config.yaml
n_layer: 9
n_head: 2
activation: "geglu"
norm_eps: 1e-05
bias: "all"
tie_embeddings: true
parallel_block: false
init_std_up: 0.0146
lr: 0.0147
beta1: 0.9
decay_fraction: 0.631
decay_shape: "linear"
doc_mask: true
train_tokens: 220400000
dataset: "wikipedia_en"
MLP neurons of a small language model. Each row is named by its layer, matrix (down: output weights) and neuron, and shows model dimensions 128-255. Each number is 200 + 20 x the weight over its row's rms, rounded and kept within 0 to 999. A neuron's up and down rows have the sign that makes its largest values positive.
After each neuron's rows is what it responds to, as a language model described it from the Wikipedia text at the highest values.

L2.down592,183,220,229,189,201,190,204,182,194,204,184,180,207,227,190,216,178,202,177,203,211,207,224,169,210,209,196,192,210,207,170,205,209,192,226,196,208,176,167,217,211,198,233,210,214,183,223,200,199,200,198,210,230,197,202,182,187,219,193,215,197,197,185,194,219,173,220,238,178,179,196,149,192,182,205,193,192,190,196,190,211,219,216,196,221,214,166,225,177,175,214,204,223,202,209,149,178,215,214,197,199,201,199,228,202,224,149,182,177,186,169,187,163,203,223,221,180,189,201,182,191,185,250,206,233,231,237,242
Description: Decimal parts of parenthesized converted values in climate tables, such as (78.1) or (2.1); also coordinate separators, list numbers and infobox labels.

L3.down242,239,210,188,220,224,192,214,181,193,178,215,205,200,219,220,202,199,168,232,205,183,195,243,181,229,189,216,203,225,203,202,186,165,195,202,222,205,213,185,187,191,172,188,235,198,182,200,193,220,184,194,224,205,261,194,186,196,207,193,178,176,200,168,192,219,150,181,195,211,208,181,185,202,164,209,237,189,212,188,159,194,184,227,227,174,188,177,222,218,178,201,187,211,233,197,226,206,192,190,213,229,179,158,198,213,204,217,235,206,213,195,217,209,200,169,218,196,207,229,214,222,200,196,211,184,192,189,218
Description: Ordinal numbers and superlatives after the or a possessive, such as the second-largest, the fourth episode, his first, the best, 12th.

L2.down242,178,151,213,212,234,178,223,209,186,188,167,194,207,200,229,216,210,227,188,173,225,197,190,220,210,169,155,181,171,216,220,182,211,235,187,173,197,203,198,203,184,190,184,210,213,216,223,211,184,210,185,200,231,232,169,209,197,169,190,182,237,207,189,193,193,206,198,223,164,198,186,205,211,219,229,187,206,222,177,210,175,179,223,182,210,185,242,192,174,158,190,224,210,196,161,251,209,208,209,232,185,221,184,199,217,203,232,186,241,207,231,211,176,234,218,167,179,204,204,203,258,211,208,181,202,214,210,185
Description: Line breaks closing one infobox or list field before the next "- Field:" line (e.g. after Founded, Max. depth), plus the ″N seconds mark in coordinate table rows.

L3.down779,209,197,201,186,185,223,157,218,262,192,190,232,197,157,242,220,151,224,199,190,215,237,232,187,188,188,179,202,203,208,218,201,215,196,182,196,176,221,187,188,197,167,200,202,227,207,216,214,201,200,191,221,196,201,202,210,175,207,221,238,230,200,176,192,204,201,227,187,206,218,184,211,182,196,198,185,181,205,169,213,189,215,217,163,222,194,188,173,198,217,212,207,168,172,205,170,186,201,207,242,194,213,225,209,210,221,168,211,211,226,245,217,193,201,206,187,201,200,198,188,166,194,205,179,204,178,177,202
Description: First word piece of a label word in table headers, infobox list fields or section headings, such as Writ(er), Produc(er), Manag(er).

L2.down293,181,210,188,185,189,183,239,199,158,190,201,225,216,192,223,234,204,222,215,212,200,227,246,189,222,186,205,184,209,191,183,219,234,188,187,204,214,193,215,184,181,184,189,225,197,220,191,154,225,218,208,237,197,229,256,197,206,200,205,200,230,230,189,168,196,194,214,211,204,214,195,184,239,184,212,198,199,193,214,189,178,195,199,181,191,195,204,228,188,209,194,215,220,179,214,210,202,174,207,190,184,157,216,190,185,194,182,247,180,225,204,184,182,190,219,210,200,183,186,184,238,192,227,208,188,180,206,217
Description: Word-final pieces that finish a split word, such as est (arrested, eldest, West), enced (sentenced) and aged, plus standalone order words like first, left, second.

L2.down642,205,218,216,190,212,214,189,187,208,197,170,186,222,175,193,215,142,182,215,193,192,171,190,211,227,201,160,201,208,192,168,203,191,205,177,181,205,199,190,244,215,241,237,214,221,212,206,244,199,218,202,226,190,192,209,182,197,197,212,196,210,231,168,224,228,246,180,170,175,191,190,213,229,233,210,175,206,179,220,227,185,190,174,208,203,194,216,187,200,211,209,202,200,195,207,192,175,207,200,170,203,216,220,195,192,179,177,216,206,215,196,211,192,196,175,173,186,182,207,250,245,183,202,185,170,204,223,212
Description: Word-internal pieces such as ij (Beijing, Elijah) and all (mall, installation), plus place-name words like South, Mississippi, Mexico.

L3.down414,220,194,207,220,221,200,219,194,197,175,202,208,201,221,208,183,210,156,195,184,204,165,192,176,200,204,228,209,211,204,207,206,209,219,202,257,215,222,176,203,228,204,185,194,223,239,211,152,170,216,218,218,198,228,219,195,194,204,157,245,194,174,219,203,167,204,232,208,198,192,200,219,215,178,201,226,223,208,221,190,192,187,182,194,214,195,207,192,181,186,203,169,197,165,205,196,203,182,181,206,194,157,200,216,170,195,168,190,201,183,191,222,203,210,188,199,195,211,242,198,254,229,200,195,158,204,221,173
Description: Closing pipe delimiters at the end of wiki table rows, right after the last cell (often a number, dash or Report) before a line break.

L2.down949,201,217,199,214,229,214,192,180,217,192,189,197,217,170,211,215,201,175,190,182,156,172,217,157,193,190,194,216,197,228,208,205,211,184,174,207,210,206,177,174,205,196,205,164,239,171,190,219,213,202,225,204,220,185,222,220,178,209,192,161,172,174,199,223,229,219,202,201,168,215,188,226,214,201,175,231,209,193,213,200,202,204,206,215,205,203,192,211,197,209,198,183,214,194,187,178,189,237,198,191,201,205,194,229,196,155,190,180,263,244,190,200,209,195,164,193,183,209,191,205,147,213,199,219,176,169,188,174
Description: Word pieces inside split words, often after a prefix, as in Ex-pect-ing, res-pect-ively, Pers-pect-ive, sc-ulpt-ure, out-standing; also number pieces like 000.

L2.down297,189,209,221,229,198,202,234,182,219,199,166,212,186,211,215,215,207,191,179,186,154,160,217,184,236,191,180,171,210,175,233,219,226,216,188,206,167,203,200,216,178,132,188,200,195,189,241,168,228,211,178,230,175,176,230,192,188,233,205,170,203,223,185,222,214,192,203,185,214,195,214,175,214,203,239,209,244,200,178,188,216,229,214,240,180,183,248,209,187,180,192,167,200,187,221,208,214,214,179,197,188,203,224,200,214,201,193,227,202,235,217,217,197,205,218,200,255,234,194,198,218,185,212,164,220,194,195,181
Description: Wh-words opening relative or free clauses mid-sentence, such as "what is today", "who changed", "where she lost"; also first word-pieces in tables and names (sp-oken, Nor-man).

L5.down196,223,185,215,197,205,221,201,199,200,157,191,194,205,186,195,211,201,182,186,197,211,201,228,186,201,233,208,203,197,156,197,206,205,202,195,204,192,181,164,226,178,211,219,201,219,190,206,176,168,190,189,202,232,190,199,194,206,197,191,200,195,205,201,178,187,210,201,209,209,209,189,181,197,218,204,191,184,196,231,175,197,230,213,155,154,186,168,220,181,239,191,155,220,216,202,174,187,222,200,239,266,196,193,191,202,165,191,225,192,209,215,221,217,194,198,224,201,161,185,252,251,228,207,220,256,214,228,241
Description: Two groups: middle fragments of split words (est-im-ates, d-ign-itaries, Mod-ig-liani) and adverbs after verbs or "and" (not, also, never, thus).

L5.down224,198,213,181,184,205,208,218,189,175,214,196,205,210,213,209,191,218,199,188,197,202,208,208,217,223,187,187,210,224,206,213,241,249,240,212,219,188,194,201,181,207,176,228,159,190,182,200,222,201,171,195,135,211,214,183,191,200,213,199,196,222,198,192,197,219,234,196,202,213,185,184,174,212,220,228,194,177,181,205,180,195,167,207,195,194,230,182,176,184,220,195,216,202,210,148,178,206,205,151,194,198,170,207,220,180,214,164,178,183,219,176,208,188,204,190,205,214,179,207,170,187,223,186,190,170,203,191,213
Description: Fires on the first piece of a word split into fragments or on the hyphen linking compounds, as in non-f(amilies), large-(scale), inf(rastructure), f(ragments); weaker on "and" or commas joining modifiers.

L5.down118,158,177,193,219,225,219,203,202,171,204,182,184,212,202,191,194,205,190,191,238,197,220,175,202,209,219,207,197,179,223,193,163,191,169,207,171,217,241,201,203,183,235,175,217,167,159,206,217,220,184,183,201,181,199,223,194,195,188,209,188,210,178,186,197,236,223,187,208,199,166,215,208,181,169,209,157,230,230,204,220,169,174,221,203,225,203,200,218,181,251,215,171,230,230,194,194,206,178,210,236,200,199,205,198,197,214,190,205,162,209,184,157,216,204,214,198,212,241,196,186,204,228,169,205,222,200,230,215
Description: Separators in formulaic lists, like the / between club apps and (goals) in footballer careers, table |, census "age 18 and"; also word-starts such as app(anage), ovip(arous).

L3.down598,204,182,241,189,182,176,206,221,193,179,189,193,215,203,208,197,208,178,219,201,198,241,191,203,182,228,184,186,214,193,226,192,212,235,207,184,215,202,180,196,224,202,209,166,206,185,161,210,197,184,192,185,227,170,178,176,178,219,200,221,228,202,218,210,188,224,177,178,232,207,195,213,208,183,201,215,204,224,206,190,181,212,241,195,217,201,167,245,195,198,221,200,196,198,197,225,139,200,200,203,178,184,176,214,208,219,187,172,184,190,159,170,209,180,249,194,235,158,210,194,213,236,235,215,197,191,172,209
Description: Tokens in templated statistics: census racial makeup and household lines (Asian, householder with) and climate-table pipes or parentheses, plus scattered word-pieces like Comp.

L2.down970,182,175,224,186,221,166,216,201,191,239,230,180,172,224,208,213,177,178,212,227,168,202,230,161,199,230,212,216,189,227,192,181,196,196,222,213,186,210,146,212,163,195,180,204,186,192,180,171,173,201,161,184,164,236,203,199,207,201,233,156,167,212,216,228,229,190,189,194,203,195,188,196,232,212,222,209,221,189,207,201,208,210,219,224,240,212,192,215,183,185,213,209,223,200,209,187,223,168,188,214,204,205,190,217,218,182,184,192,241,175,207,175,207,183,199,184,218,189,183,218,164,228,223,160,188,234,213,151
Description: Interior pieces of words split into several tokens, often in foreign names or lists and tables: oph (Sophie, philosophy), yl (Zylberstein), -l (in-law).

L3.down735,201,180,143,175,200,219,209,206,210,190,192,197,205,203,185,173,199,227,205,229,185,216,172,228,183,218,170,210,206,179,188,225,216,234,181,226,173,158,200,189,206,186,199,184,197,212,193,175,178,195,203,183,227,193,203,222,194,227,192,244,221,187,207,217,172,205,216,181,215,199,175,213,186,211,198,205,229,216,210,189,190,216,196,170,213,197,200,165,172,188,196,210,192,224,182,218,207,201,183,183,206,220,196,185,188,221,208,208,207,205,217,153,230,225,167,207,200,188,182,217,197,234,164,206,183,205,203,170
Description: Short first pieces of words split into several tokens, often after "the" or "a", such as fem(ales), k(ick), cor(porate); also " /" after "Total:" in sports stats.

L2.down704,178,193,171,168,191,206,186,207,173,218,208,219,204,222,242,221,194,202,174,203,231,181,192,212,183,225,207,207,187,204,147,218,199,212,188,204,226,192,178,236,155,166,186,178,236,204,185,225,220,192,180,221,196,186,219,195,194,214,215,207,212,151,181,214,228,205,197,187,199,199,222,199,199,167,202,191,168,199,219,232,218,231,213,187,231,170,173,205,196,185,260,195,185,211,171,180,214,215,200,170,190,195,200,218,211,191,238,182,186,176,203,171,221,198,198,188,185,218,202,172,229,209,199,208,199,190,188,184
Description: Word fragments that the word continues past, chiefly the piece im (Vladimir, unanimously, Olimpia, mimicry) and Program before -ming or -mers, plus nouns like track, Time.

L2.down157,181,226,229,206,195,223,203,215,205,201,201,217,208,184,204,203,195,222,182,206,193,182,165,186,219,194,204,180,194,179,183,230,185,154,192,185,233,193,184,224,241,198,218,205,164,175,203,209,198,209,226,197,227,209,210,204,240,204,203,213,186,196,174,191,145,199,170,193,205,188,203,183,156,218,190,188,189,191,163,213,193,215,189,215,198,200,199,211,210,171,213,201,235,208,204,187,234,174,201,216,204,206,155,212,171,161,225,155,241,177,219,187,202,188,208,195,187,210,183,209,189,194,211,209,180,206,191,196
Description: Fires on the == markup of Wikipedia section headings, mostly the closing == after titles like Description, Reign, Later life; weakly on scattered mid-sentence word pieces.

L2.down434,193,159,224,226,215,192,195,170,203,222,226,217,208,229,213,156,202,214,214,200,191,201,205,225,194,160,203,186,197,217,233,189,210,186,170,177,223,242,236,190,185,195,216,213,169,222,244,193,183,179,203,207,205,208,216,188,229,201,218,184,178,192,187,226,202,240,234,187,186,173,172,214,204,224,210,190,207,178,191,194,185,231,188,257,195,190,217,168,194,202,186,211,165,235,212,193,229,197,205,210,215,201,223,192,205,172,188,207,185,170,206,221,195,181,168,175,181,164,197,181,185,203,212,205,181,179,195,149
Description: Mainly "top" meaning highest rank in sports and chart text (top spot, top flight, top scorer), plus word pieces like "ult" in simultaneous, insult, consultants.

L2.down581,194,216,200,235,239,208,206,186,184,197,185,233,222,175,199,213,185,182,259,181,195,168,212,164,224,226,213,223,221,195,192,222,178,187,185,217,165,219,178,191,216,208,174,216,217,219,216,223,183,216,206,216,158,209,207,179,242,213,203,197,186,193,234,182,183,207,211,188,206,190,166,192,204,183,232,248,215,160,212,199,176,214,195,219,218,219,206,193,213,191,240,209,211,198,206,219,215,196,168,185,206,199,212,230,225,237,200,198,189,180,179,184,193,204,201,188,205,222,204,190,221,184,162,183,180,217,218,200
Description: The pipe separators between cells in wiki tables, mostly after numbers, scores or names in sports and stats rows, as in "25–22 |"; weaker on sentence-final periods.

L5.down318,166,177,192,212,191,235,224,198,226,196,212,201,180,183,210,205,178,196,202,212,198,187,201,180,241,215,194,179,184,160,224,246,185,211,182,217,186,218,199,210,184,204,172,205,196,194,181,204,211,171,205,199,224,200,166,187,215,218,175,237,207,180,188,204,223,242,196,226,208,201,213,185,212,220,213,224,205,162,226,212,190,212,198,214,191,198,221,189,200,225,171,237,199,199,207,235,160,193,242,200,236,195,173,175,182,222,190,198,198,162,156,216,176,196,191,219,231,201,178,211,167,215,173,210,244,211,178,192
Description: Middle fragments of split words and trailing digit groups in large numbers and coordinates, e.g. 500,000 sales, 34.937500°N, grandparents, Silmarillion.

L5.down253,190,199,212,209,182,200,215,191,230,206,193,192,178,233,182,212,187,214,179,206,208,213,190,163,233,207,209,182,206,219,178,237,198,207,197,213,216,222,205,221,159,224,210,168,215,182,191,196,198,163,187,137,204,179,212,193,180,163,194,231,172,162,198,181,207,209,183,217,169,170,183,192,214,215,212,207,201,202,208,216,188,196,202,187,197,201,205,224,179,162,197,197,211,193,226,196,205,154,192,202,178,210,224,177,198,175,201,199,177,222,193,188,197,199,182,167,204,196,192,209,245,247,189,218,188,197,178,184
Description: Tokens that end or continue a plural subject noun phrase just before its verb: relative who/that/which after plural nouns (persons who, organizations that), plural -s endings, they, both.

L5.down245,216,158,183,200,199,170,142,183,216,180,220,235,212,208,197,253,202,209,210,205,221,192,230,211,220,184,196,169,184,192,212,222,196,170,163,200,199,197,226,185,207,223,203,214,207,221,167,190,202,181,191,202,181,220,213,215,220,165,209,189,164,203,203,212,221,213,177,208,192,206,197,194,201,205,217,190,206,180,195,226,203,229,200,183,211,199,222,206,178,206,183,180,226,199,186,196,212,194,159,222,217,174,214,215,197,211,180,177,177,178,209,212,195,201,144,180,200,193,219,201,185,212,218,187,227,168,205,212
Description: Tokens that open an appended modifying phrase right after a comma or noun, such as which, both, first, and mid-word adverb endings like presum-ably and mononym-ously.

L3.down300,204,252,189,190,169,204,172,209,214,200,212,211,226,217,233,228,227,174,218,195,185,226,227,218,199,194,181,225,254,203,185,201,226,196,189,192,178,201,172,212,190,182,176,230,161,219,184,208,203,165,212,166,188,179,235,205,218,205,181,173,193,210,216,204,184,202,172,207,172,200,213,199,196,207,183,204,176,177,206,211,190,200,181,203,228,171,198,233,198,181,217,207,181,232,216,198,208,196,203,205,242,201,203,197,211,168,188,170,208,199,220,215,218,193,166,215,207,194,195,240,204,215,204,200,204,185,210,185
Description: Word-internal fragments that continue a split word, often after one or two letters, like "all" in rainfall or tall, "itation" in precipitation, c in crop or cargo.

L5.down613,194,222,202,194,212,167,201,199,229,232,210,185,183,164,179,228,231,211,224,225,194,204,190,188,170,215,202,220,248,173,194,222,203,214,182,208,195,178,214,208,192,206,189,195,178,203,231,196,184,231,241,212,209,208,174,220,240,172,181,197,161,188,171,174,223,193,225,213,197,204,201,208,227,195,204,214,183,174,184,191,176,229,178,180,226,189,201,220,182,164,177,142,178,207,194,207,228,187,191,198,200,260,172,191,221,199,187,203,192,203,216,176,175,186,176,180,221,171,198,182,177,235,175,220,181,220,199,190
Description: Tokens inside structured data: the newline after a table's |---|---| separator row, and digit or decimal pieces mid-number in tables and infoboxes (e.g. 1.1, 3.4, 4.62).

L5.down7,168,195,228,188,193,224,205,187,205,213,216,200,194,208,164,221,198,159,158,194,232,218,194,182,192,209,226,175,192,165,245,224,219,208,185,192,198,241,233,225,199,220,211,216,223,203,211,188,200,207,171,204,236,220,179,205,208,178,180,206,170,216,242,211,177,203,174,196,184,220,194,207,184,184,189,208,179,194,204,211,228,249,174,185,192,212,221,252,199,211,217,231,181,199,215,219,203,190,187,207,239,167,195,169,210,166,241,215,192,195,202,177,196,191,214,213,182,181,172,230,194,196,183,217,170,206,177,196
Description: Mainly "number" in ranking phrases like "peaked at number", "world number", "total number of", plus predictable completions like "master's degree", "run average", "determine".

L5.down983,211,191,214,194,191,183,208,210,207,202,224,174,205,173,174,216,204,196,226,200,207,166,176,193,222,184,253,185,184,190,219,241,176,246,223,203,155,184,217,223,228,205,175,183,226,201,231,209,195,197,189,197,177,185,215,183,220,218,199,216,201,170,170,208,196,192,180,172,197,196,177,193,217,206,169,209,192,176,184,228,179,212,189,199,217,173,225,191,231,231,175,173,212,202,226,207,187,171,201,174,214,182,183,192,214,196,180,195,204,181,234,176,197,198,190,230,222,167,235,220,275,195,202,190,191,168,209,225
Description: Mostly the pipe closing a wiki-table cell right after a name or entry, as in "Nolan Campbell |" or "Boston |"; also function words like after, that, the.

L5.down450,217,238,210,196,196,185,207,238,225,220,201,238,214,225,196,196,208,225,196,230,177,189,193,218,204,219,197,206,181,196,151,224,184,197,232,187,206,221,205,193,222,207,242,184,207,201,184,231,215,176,211,222,238,197,158,197,203,196,176,173,174,219,186,182,214,171,219,187,220,169,177,202,180,227,199,182,224,196,243,192,172,205,159,203,193,220,190,200,207,154,154,200,208,202,204,213,194,226,219,218,181,175,194,215,207,193,174,171,218,213,214,202,195,209,174,205,197,164,205,208,169,219,204,229,207,197,196,196
Description: Word endings after a split start (s-ought, b-ought, en-joy, ass-ess) and nouns completing set phrases (raise money, operating income, total formal votes).

L5.down45,199,187,230,178,193,184,191,181,216,208,202,204,216,215,218,190,180,183,191,201,190,201,195,198,227,174,199,171,185,203,234,167,221,162,211,206,206,230,187,153,191,171,220,144,203,188,234,201,199,222,182,171,210,223,194,222,186,180,228,189,169,196,209,217,185,173,221,212,176,165,191,194,280,243,242,199,203,204,181,165,184,198,195,210,207,215,216,205,196,164,175,232,194,231,198,214,198,186,234,197,195,213,205,195,194,191,187,208,191,220,164,202,204,188,205,193,195,197,207,226,219,186,200,213,147,203,240,223
Description: The token all, either as the word (all of, All of the) or as a word-start piece (all-ocated, all-oys, All-an); also the auxiliary has before a participle.

L2.down519,217,206,187,199,210,183,218,181,188,197,202,189,217,202,197,233,157,179,177,237,215,193,136,230,178,200,202,207,192,230,199,210,217,178,207,178,187,169,202,192,196,204,212,181,215,218,206,170,194,180,200,211,225,184,191,215,158,206,175,166,184,198,221,180,169,225,224,203,215,199,181,246,232,226,201,156,224,234,199,180,197,231,167,207,186,195,209,252,197,172,228,206,190,206,182,187,224,176,198,177,176,221,205,191,176,212,212,195,181,204,188,169,198,202,192,184,198,196,223,228,181,186,205,175,215,203,179,193
Description: First word of multiword proper names, often in tables and lists (New Zealand, United States, Green party, Red Army), plus mid-word pieces such as ff in Griff. or off in layoff.

L3.down563,160,212,189,190,184,209,202,203,202,210,189,226,216,186,177,212,185,227,226,252,187,195,197,211,194,207,235,187,166,213,221,252,251,173,204,205,231,196,192,196,193,170,206,220,214,147,222,232,206,192,177,190,167,185,190,218,186,218,222,196,188,197,206,197,209,173,206,161,225,185,173,191,204,213,226,159,175,194,179,190,229,219,197,221,192,229,244,209,146,200,202,161,187,212,178,202,201,206,218,201,193,193,189,203,164,198,207,196,217,201,184,222,183,213,219,190,236,206,186,200,181,193,191,215,195,253,155,188
Description: Nouns inside stock Wikipedia phrases (US Hot Country Songs, UK Albums, "of any race", world record), plus mid-word pieces like Pro-te-in, ar-te-facts, re-class-ified.

L3.down906,225,201,179,175,194,220,167,239,202,197,207,229,192,169,182,202,211,261,203,179,179,157,186,229,228,215,236,173,187,178,199,215,218,213,229,193,204,201,210,214,222,221,208,204,213,198,227,168,177,180,198,205,202,209,216,187,257,215,185,202,208,193,188,197,211,223,226,189,207,208,215,198,164,188,196,202,206,186,184,214,220,191,224,237,177,188,222,222,192,177,179,216,214,196,203,204,252,182,179,191,169,211,163,228,185,199,214,165,205,194,213,201,222,195,185,175,206,196,202,181,206,202,207,226,234,221,205,181
Description: Closing equals-sign markers ending Wikipedia section headings, e.g. the final == in "== Death ==", "==Reception==", "=== Indiana ===".

L5.down14,181,203,211,224,187,193,205,228,205,208,213,189,182,186,214,187,225,188,199,195,177,198,207,208,205,195,191,214,218,216,175,147,221,179,243,223,221,203,202,209,176,211,201,225,195,209,222,172,183,174,189,198,208,223,175,198,199,190,208,199,204,204,207,181,240,176,203,241,188,164,224,226,195,192,227,215,214,228,219,218,194,205,210,219,210,169,203,255,198,225,196,190,196,202,188,180,193,184,178,205,217,233,166,203,218,197,179,174,203,165,212,192,221,189,195,185,217,216,202,212,187,162,237,183,180,204,202,213
Description: Closing equals-sign markers that end section headings in Wikipedia articles, e.g. ==Early life and education==, ===Plot===, plus the line break after a title.

L2.down413,197,189,217,200,186,164,210,188,211,257,197,226,189,191,212,180,213,199,211,192,205,202,182,205,170,216,177,219,200,188,214,210,226,198,201,168,191,200,192,198,201,205,212,189,232,159,157,254,221,196,209,229,195,183,199,176,233,237,172,205,226,209,182,208,204,180,230,206,193,206,154,194,215,207,233,234,167,222,217,144,216,174,217,225,194,185,196,190,204,202,194,208,181,185,223,175,214,231,229,180,189,196,217,247,191,229,183,201,182,196,169,175,191,208,200,180,153,224,217,239,245,166,205,210,199,181,172,168
Description: Word-initial stems that a suffix usually completes, mostly about money or commerce (fund-ing, cost, sold, pay-check), plus others like campaign-ing, event-ual, network-ing.

L3.down509,202,241,211,231,216,158,198,193,169,208,175,206,155,175,193,212,148,219,206,219,180,189,213,212,220,231,220,205,170,169,214,195,206,210,182,154,221,207,198,154,212,175,204,240,152,205,209,219,217,239,230,188,183,172,200,179,216,215,201,231,198,186,200,216,174,191,197,221,199,206,193,244,215,189,213,190,190,223,207,184,181,197,171,157,210,201,202,197,233,229,202,213,179,172,226,207,204,178,210,191,206,204,247,220,218,215,192,197,178,199,169,208,176,243,214,194,233,218,174,197,156,208,222,188,182,193,196,193
Description: Relative pronouns or complementizers that open a clause after a noun or verb, such as which, who, that, what, with weaker hits on Ch/ch and Man/man word starts.